MLP neurons of a small language model. Each row is named by its layer, matrix (up: input weights) and neuron, and shows model dimensions 80-271. Each number is 128 + 24 x the weight over its row's rms, rounded and kept within 0 to 255. Numbers have three digits each.
Before each neuron's rows, "fires after" lists the tokens most often just before its 100 highest values on Wikipedia text that the model never trained on; "fires on" lists the tokens most often at its 100 highest values on Wikipedia text that the model never trained on.

fires after: "2", " in", ",", "born", "):", "|"
fires on: " ", "0"
L12.up651:130096133143121142150123157114122159197125109177130102089100129119118091135135145128153177141044117169166123131072112122101142114106086141130140154145157140079152100165137116131135073163145115084134156139113164115133121122154172124108180104079111126054129081133137117099145131138117170126154143133152116141128160117152159122115120129154121137147115100140161125120168111077133121131144128148129150103167116113144130098136144132110118145135119120142117123116105137100091111085140117147110128111077128157122113130121109091133140099158167179184141107108104122139109158149140122172

fires after: " |", " of", " January", "|"
fires on: " ", " to"
L12.up764:149114123139110122093118160135110149159108174147170099191149146112116164116091123154156130153075117178113137147127154125111164128167157123124133157152112129117149067148110118123143147140161135104124122127054168140099156080145087150115094092112112122180108136122175088150117163159108122133162114139139173137079118102160153120142130104120110124167121111141152154108143158091122134120155128136118139105112155097098133127136144103154115160143113173123083142112121093181144157117111114133135126121179139168138089152132136095174117117154139194113161098122142116098121107155128066168

fires after: "2", "1", "9", "0", "|", "-"
fires on: "0", " ", "9"
L12.up2677:124136121078135144145151142151161176106096116118128140125134153148099149152130152141151138141101135073093184115139097156164152102111123132142110073111100145133169153098116087109128100145149139109130123152141099126141105112127098127133112151122166135147104139130146124129133105127125136156172117114146128156083117083169173134115109140097149108151136130127142126087126110117180137105127078144135115138129109158116136145154127087126139127103161152102127177152075092124115104111152151120111129151126134137117120091153091126107106111132145132112100132123146124132122109153129107134

fires after: "1", "9", " ", "2", " ("
fires on: "9", "8", "7", "1", "5", "6"
L12.up1245:141085133080088144226143098117112127151105177102133112133152126126107103140120092115101134156100156143119139143135120129156140123121123115119126128150114139111112135131185142130154113096137134124137138141125126083163164165093076072106155124117117158127079112140152073124139090144154103125144116096110125104157148086063138080137114156113102128140111110137138138142154112150161180143135162108155101149177139090139114103174145120167130196119147156123153141110147142117111121138128153118159124111169085125113150114151125127160107148137160139106117103117130139155147140102137111089

fires after: " ", "1", "2"
fires on: "2", "6", "8", "9", "7"
L12.up1795:165185113126093159121099100136115164113133084129105119111180109133141134138157100096163082139097122128157128127111121166132076108131149131133120130124120103094106166144130132113118128123120128171144095082134088108128128148102109105123167126098148144126177112099091104155153154122138138128141125132179112097115130151150151108131135137115109142148155115092128123149130152091143129113104175115134174118113147118155104144147168144126161122147135128203107130142135127141126172093134171104097128144112151099114166153189162108104123134120145154111110129108174128104124139130149155112

fires after: " |", " ", "8", "-", "4", "9"
fires on: " ", ".", "1", " |", "4"
L12.up863:094124126187112121132105129139115156127115087146132170130134110138113125135115111118131106114141121132081123146159128127090149119098124133110151106117121094081138179131109163125128167146109129113138135135112156098146119117101095120152098156134104129121150128144128160127092116122102115154120143109057119104061134120138160111116102126118125115137172159115116172088089110128136130131132118152131142105102096148125077144101127114112139123171142143133174133107097163101124112079120076129138093098100127128142124116137065133115128131091186108073077108141165173125110099109127130126

fires after: " ", "1", "2", "4"
fires on: " |", "9"
L12.up124:130105121113150144110122108099123106105170165154126132140140128143141086111119100123123135186100133108105168150143129137118073125133127148108146160152110162143117130084159119087128126124117098112119169144128132101117089123149127137136134130115165076148123116095128172153141149122114142135113175109121110121136115103137082120121095138110111130081119196120185131116135125117109134143156184136132116147140120115139114126135121108121105106105142121136138134124085162140173152126090155130119125129145115142125127145095104132109122131095123137137150111105154117117097109103122142142

fires after: " ", " |", "–", "|", "0"
fires on: " ", "1", "2", "0", "9", "–"
L12.up2081:125124130105125112131156123109124124089114139116146159116126161113138179127141161174134124101052119109132127118130138156122176102164126129148145117142154138142139172096134089107122140146127118133167096156093102137120066104114053125129155171142133133154141169130149091107140104114149154074229129143138145119134136092122118106130106126145095116135113113122145122116137127153144136135107128142166139074129172091137113151128149135170125107108154115126117124145098121129130105156128127140111128122121139150132138148145145114139089160134139152135157148141139143139125135122151126154

fires after: " |", "1", " "
fires on: " ", "9", " +", " (", "0"
L12.up862:086167169119089134112100114186097123156146105126142136116150136129094125141136121126119125156099120123109147154187128110118132110090126046114099103208108103116141147106138124119137108096086133135124129157116126123181068089125151117071147123116128134144148162147117113143166123125142130174192099160130121109151107135154157118146125120147160097100113103174172107085196119157137126090123133165129169123124118138099111164136115144142141130109167115123121112123183104148135133116161130150123114129162136144152123077147161129098132122151104166133122116103085139102126082134140134125

fires after: "1"
fires on: "9", "1"
L12.up1244:154098111114114107130101124150093096142080082091129088094079166120109063141159165140139104133179133110123122109133164081133144115100130093124115117121138161106106098121114096139186162165121153099085160154139132099189114156104140177159189157104100106073096035104145152101116154156137142101130140144170134136110125107129175140142125189111145148131142163160095161127164135166156140189131125135139136109177118166144125114144108107183134128159115099146144114097149104105172140127122150122132095116097111117123089097128125132129139136119144163102129130116172160153141102152125137125

fires after: " |", " Ser"
fires on: " W", " ", " |", "ie", " Ser"
L12.up1257:170116085112136158092077140131154115108138119146078134131123101077128125122152169129115121099098183106116114125152090159142149102126120155119142125119093108121170129083102167097123189130116140150123139134098132130141151134109132179148135099165121166122139100133131134083131157124166106141128128160134158166124122129095106103133129170101127164091119110143131170124090119138094173141148126147133108133101090108097167120084116157167099085093114092106123124150111164150137137148130126161118097114184139126113138150115131096102115113143127149091142099179081104090139114106150130132

fires after: "2", "0", "1", "9"
fires on: "0", "2", "1", "9", " a"
L12.up2031:141104099129075124150118128157177137131113135163133135083115162140096126170118155122159089143179141119117118152186162147104093102145109138157086120134145128112108141079154098150161105106138088131120119124127112172141114081147140127090126129151166159111088146145072085123123122132105118110126178149128128165152134119154149137115139184134150114128140126107129103097115173135144132112091125103106123104174104182135149163121152077122141122123141087094098139130098112142117163090099121157114116103181152156139119144135099145112147134104142120124069114111128189144107065142091096093

fires after: "2", " |", ",", ".", " in", "):"
fires on: "0", " ", " (", "–"
L12.up2927:120131143099177135111127103104115126123096155171121113163114138148133079124169133179168124128062116123139113123088133141113143119105117086155172152101172145105122086150127115127092092157152120155128111136121113124109126140144148103150139102107092141115138111141174119106100128124128129148145127123132121104133164155110156124121130139077130122115117160150068101084172129100124132170120147122143185140156122105140125111141112094137052071139132076125114112114115159119131102122152112079120172143054124167165089121109140128141169148127169119142125112110147148135100160108164128139

fires after: " |", ";"
fires on: " ", " (", "uc", "oc"
L12.up2251:079131122141133112134107138102170173179147100151160100140129180122136075135139142115147135180116131161135114115148134142127147098097124175137090121147103091134120105089087138081088145129142114149093103104121164123137091137140110113140108110099143137130150075102121156143115149164110103119130128137109136166120111104118121135139113096130133104073131137078117144089179119136111118126179187176121153172125095104163139133088147145169126120162131095087083126099131155105184086116109103160102115162112133137134103126106097158104143127152114153106138143103129096135206141133136053114

fires after: " |", " the", " his"
fires on: " ", " World", " Film", " |"
L12.up1956:123138126145158123089108113084113115168125150082090144153106081123129137089167109134104136150102114138080146148152119134172133093123087144115177140121123126135064111121163146087118106149147106099127138119121125118111115126156142132140081149129134145151150165166139170161117129145095154146106166136141079109126134092120081107150163102116124155161167120150143137121130116121175105130102128126148120083116119137124100118152148083136128120130118153117158159142137149178117138112111109099150107124116120132116123134097149111111130113100153114146126096141122133061098120167112142147

fires after: ",", "|", "-", " |", " May"
fires on: " "
L12.up1200:134146110116120121159118138147050136108106125159117129120101136135126126118174132167121099135068138161156131107134183122154131135149127120142140125061140093156084113079150108127177153144145105110173129128127086143109129114113116145148104135124120135136098132191134110139125115154142102131124120128137150113157159137087152124152123160117096132137053146131129139103149116133133125112137129150133143137123139122102106141141141125126125141102104100157117125096169155099145143105117133118133126129126115154136169161106151135119077143127124117116142126140170086166111139141127153140

fires after: " |", ";", "4"
fires on: " ", "–", " fire", "-"
L12.up1163:159123120127114109180146125099140133177152161151143105133133191113135117057114158088102095127083147163156149143171109117118112153136131130126162140088160135161118072131165169111145112142117127118099113123145110099133123163073092100137117092199149134167127164152092100074165119132135111123108113150095130118127133095115166101136103142148134140148079111159115147108116125133099102146145101116148161148121133090133122115124134097168122131105128099117134139136120121148121118101143160156123118170093089114117143095129132105124107112144129146117130142153131140160124111079092134122

fires after: " |", ";", ",", " W"
fires on: " "
L12.up253:104117147097125151125105142156125131137107100149148126147121094119103133133122123132135134111146128168134122120149137127094162120073064125112158118163146151132143121131119144103160091149113162119118180122104106123106105146091091149140134114116101146103146166140114146173116137156121069108130148132135148116081136146106152126166109069109122132118122171099137142130113132164172105127131161127138148147136163128155082143108124128142150147127146147114201098114119155120133118154129108094089113154114126186131118074126141154110143115130152089163160136118114152125134119154110124166

fires after: "1", "2", " ", "3"
fires on: "5", "1", "4", "2", "6", "7"
L12.up2552:157124122118128130120158128108105128174075116113175116144119104142108084121124149144094154113104118117148099139117174142157097116126168148086166206089156117163139116117118134132105122138065132140157140161119117131120132081138151122098119136123130124156147142125118146111148104122147150167114130150091122121108104107094116130165166143153140139131115157125164172106132149169130119094100118108163171152129104181149108095139155146132133105131109146140152096154107113110145153148140111131132111160102123162155119119092165053114152161132118149124127098098147136077098143126118095132

fires after: " W", " H", " D", " L", " Mah", " and"
fires on: ";", " |", "-", "s", "ar", ","
L12.up1993:107103083140144132115107101147127128141115139118122128120091117165155123092132133117073122131139172134122122175123139107109114168135135127111093140102151139131103170126154161095094157136146137129110093144130138143135132148133093111094101128136125120113152166110117171125152100164128128071108114183134141121096130132116113087138120108143127134149098112154095141104127151102112137115126131136139133092152112114102159124150109139135171142128179155130178136133127142133183136085094125126117143137139154133150169129120069130138184128131132122169126144103070140129142137211145138213

fires after: " |", "2", "3", "4", "5", " of"
fires on: " ", "–", "-", " over", " |", "9"
L12.up1150:177114116122107081139114114102145139145081132137139072131118115125080100074136138094149134128112116166145133125139196104081143058102130151133116176121125142130116161090175115107111120090162101135110137055148172133116144096123116091110156085122163175122152140121078111116072143148103121152139134120168123113129134189100137130108094112158118156123147147107113127125143109125142157109107127113165109119120105150120104118163108142087148148153121126127142134094088112165142118158119123132110113133159131088129143155087096097121150137119139111087116153109132096135146152119134109116

fires after: "9", "2", "0", " ", "1", " |"
fires on: "0", "1", "9", "7", " "
L12.up2086:151124101139108124158086108135120127143128152139121135165166125126116120138104132134136127135101097126092113150148121125151133116134159117096117150125115119105148132115114107125198132140122133126139132123130182111142134135120132101166165151134148131129123122109147134153105135119112128132158090112096131150140136105148148132109136183102158136119137120112083126141145151111120103139134106120150123113140127141112105167112139128149172097166173108147136103058088098081099125121141100100096154112153139119107158117132093135138144163112115122143112142106111129112110097124089123132

fires after: "0", "7", "8", "4", "3", "2"
fires on: "0", "6", "4", "8", "1"
L12.up294:111125115141076096115172150145112163156133109149133111145142144103088142107113132156142103117171126144127143162136137119109087107126131150092129126103157134169098140115108076129146128140174089118160115130142139118130147155121144124134159148111088149052126147100147141153119106118140128121139123133126115137162094113064100125129086131113156150105139068148113150158081114108147152148122125089149112137154126146151172106153160132149127110126127148124175124157105112163120110132153116108135149110126122119157148130121155132094161109154079159136123131145107105173111083140115078147

fires after: " |", ";", "0", " -"
fires on: " ", " L", " |\n"
L12.up1582:093132173120134141117105141138109124153142144144112124135152131138112114148118126112157128118173098105094124095115155132126098093146147066144115120111161153121117142123104140177120130140126117177124120128168153083134122121135127141144117103158134150167107138142121196100162130136179134141118137123145118103079124152161132134129180134137127111145103126127131097103117101163123113159151150125113078120151149154164190097138101180113137145117119163140092116121136144137165119143115126095107130160111126132102104152135149099153160172156110141138142140123124147100111155106148142072

fires after: " ", " was", " he"
fires on: "2", " became", " released", "1", " the"
L12.up600:106080089125098067073127126130142113123131193162136116113142142122106148171150134142104130093128087112117130102147092123127095147132121132142119122121132128145148147106114140139165127156130175144126146150148148143158087147141103147128140168193107112093134122142116121071111105137151147110161130148127147137133112125147120099181127147107071119090146163131076169131129135119151118147137144147136123102139109102111113149152112144105145123130113117123111110121112104158121127134102123168192112115132190135115132152100117154159135085116143137085117118108115140094123113155150116107

fires after: "0", "1", "2", "3", "5", "4"
fires on: "0", "5", "1", "8"
L12.up2177:157122133106157159124154108124097125133135131108173139179112125128137108149109115106158132164122118098095071123132101160139139156110075133138127136120136103108141102144120127115125103126158104115127163132185153111167128122149151128105148142151138123100144115120113132152156160104116136128154142166143134089041144070151078135138087165139080109103113135153148126170126163179133141170111088142159118155101083136105092113176164107174108153094092112113115138151095158129126088137141089107105136125157125109168121127134106151120143132162147176089090106101135100110130122127143121134

fires after: " ", "0", "1", "9"
fires on: "1", " s", ","
L12.up404:117087088132183118160137076124104076076162163123110109145132168129111144160102138122094118127109096109123129134123116135105134116163099107133126159080097120170134162141130107110106145102158117133091131159106098105165160146111142127064070139112106109146137148163149094179124105119147151095119092114160157093108137143131119094135159163094093126147131155093134130123115121138106126100087080118129159121136200164126095134117152084035124113094125161161097106188129117100141101180145119113106129120152088104143131130127148128162159174147137118192152121134157137111146136109117162120

fires after: "\n", " Dark", ")\n", "\n\n", " |\n"
fires on: "-", "o", ",", "===", "|", " |"
L12.up1927:143152160139147117152149115132151122153115157118161148126090143130095132111131159170148118112080127125124145122091081112119151140185162144154163091091149113134172142173119107115198139162099120113120106098155137114106142092134155131132093152107094117133104126115144126168132126106168123103096110132139110106163097120126137122121135148131062131120162133132139116090139116139103130106103104142133109133110143135119142118115137098112171141133116128129149129109121124092107124112105157139134170119145115121079138108119116103152124123135148098129088114114098107107124116143167124120

fires after: "2", " "
fires on: "0", "3"
L12.up634:154108084151173134107136119136119154120161183146168115120125123142147099128098147134143165087087112108119149122061180077115176137114123134155147138114097145088138100095179080119165174149117119119140168108103126093122136136117099149164147113077136156139101132188164153093132137078131137126101112134106155154153136091116147129105125144128116119126121121120125153145157129113172097107098138138129238102147110098121147085111108115142123116112097129111104105110114147124139087106127125112138130145088104112152089109156124067113122175124129104121133112136152114097155167134154163123

fires after: ".\n\n", " |\n\n", "\n\n"
fires on: "==", "===", "."
L12.up1055:110118132074109132132092160120111084144118131124145097143142112151133118082130102111070090127121105154130128108139129152117145127138145134133132166104147116104109131134105115155152082136115141135135169100117080154168085112141136099153130128111164126133144114182122167136154147134080142095128143141123128132121108121148124121137122161130117118129161126148109077118143110112103124140133089127136167098107103117128149129105139124112106113102115131140144165118119100107131174089116138147109182122122129117108131143183157094125127164111135139133063132096132170128145138159116130150

fires after: " ", "1", "2"
fires on: "1", "2", "0", "8", "6", "3"
L12.up1277:129089085101120181120112106135113102113175127101126104111136169119116135115152137115164130140129136129155113123105130141104128140184150125149128158106133171170122140111113136116153100124117118156159159101141148195125145103146174167090166124148096076122122135117142093111131126110164107210152131117116154151106110108137140118171125198096103135143121112110104149158110146175106132122190109122086092147181120131135137139100135116118127112120142121137089108130148144132121139140134116172101159161111151161112125142064126140123114099121143151156104142128109129167124106113137113129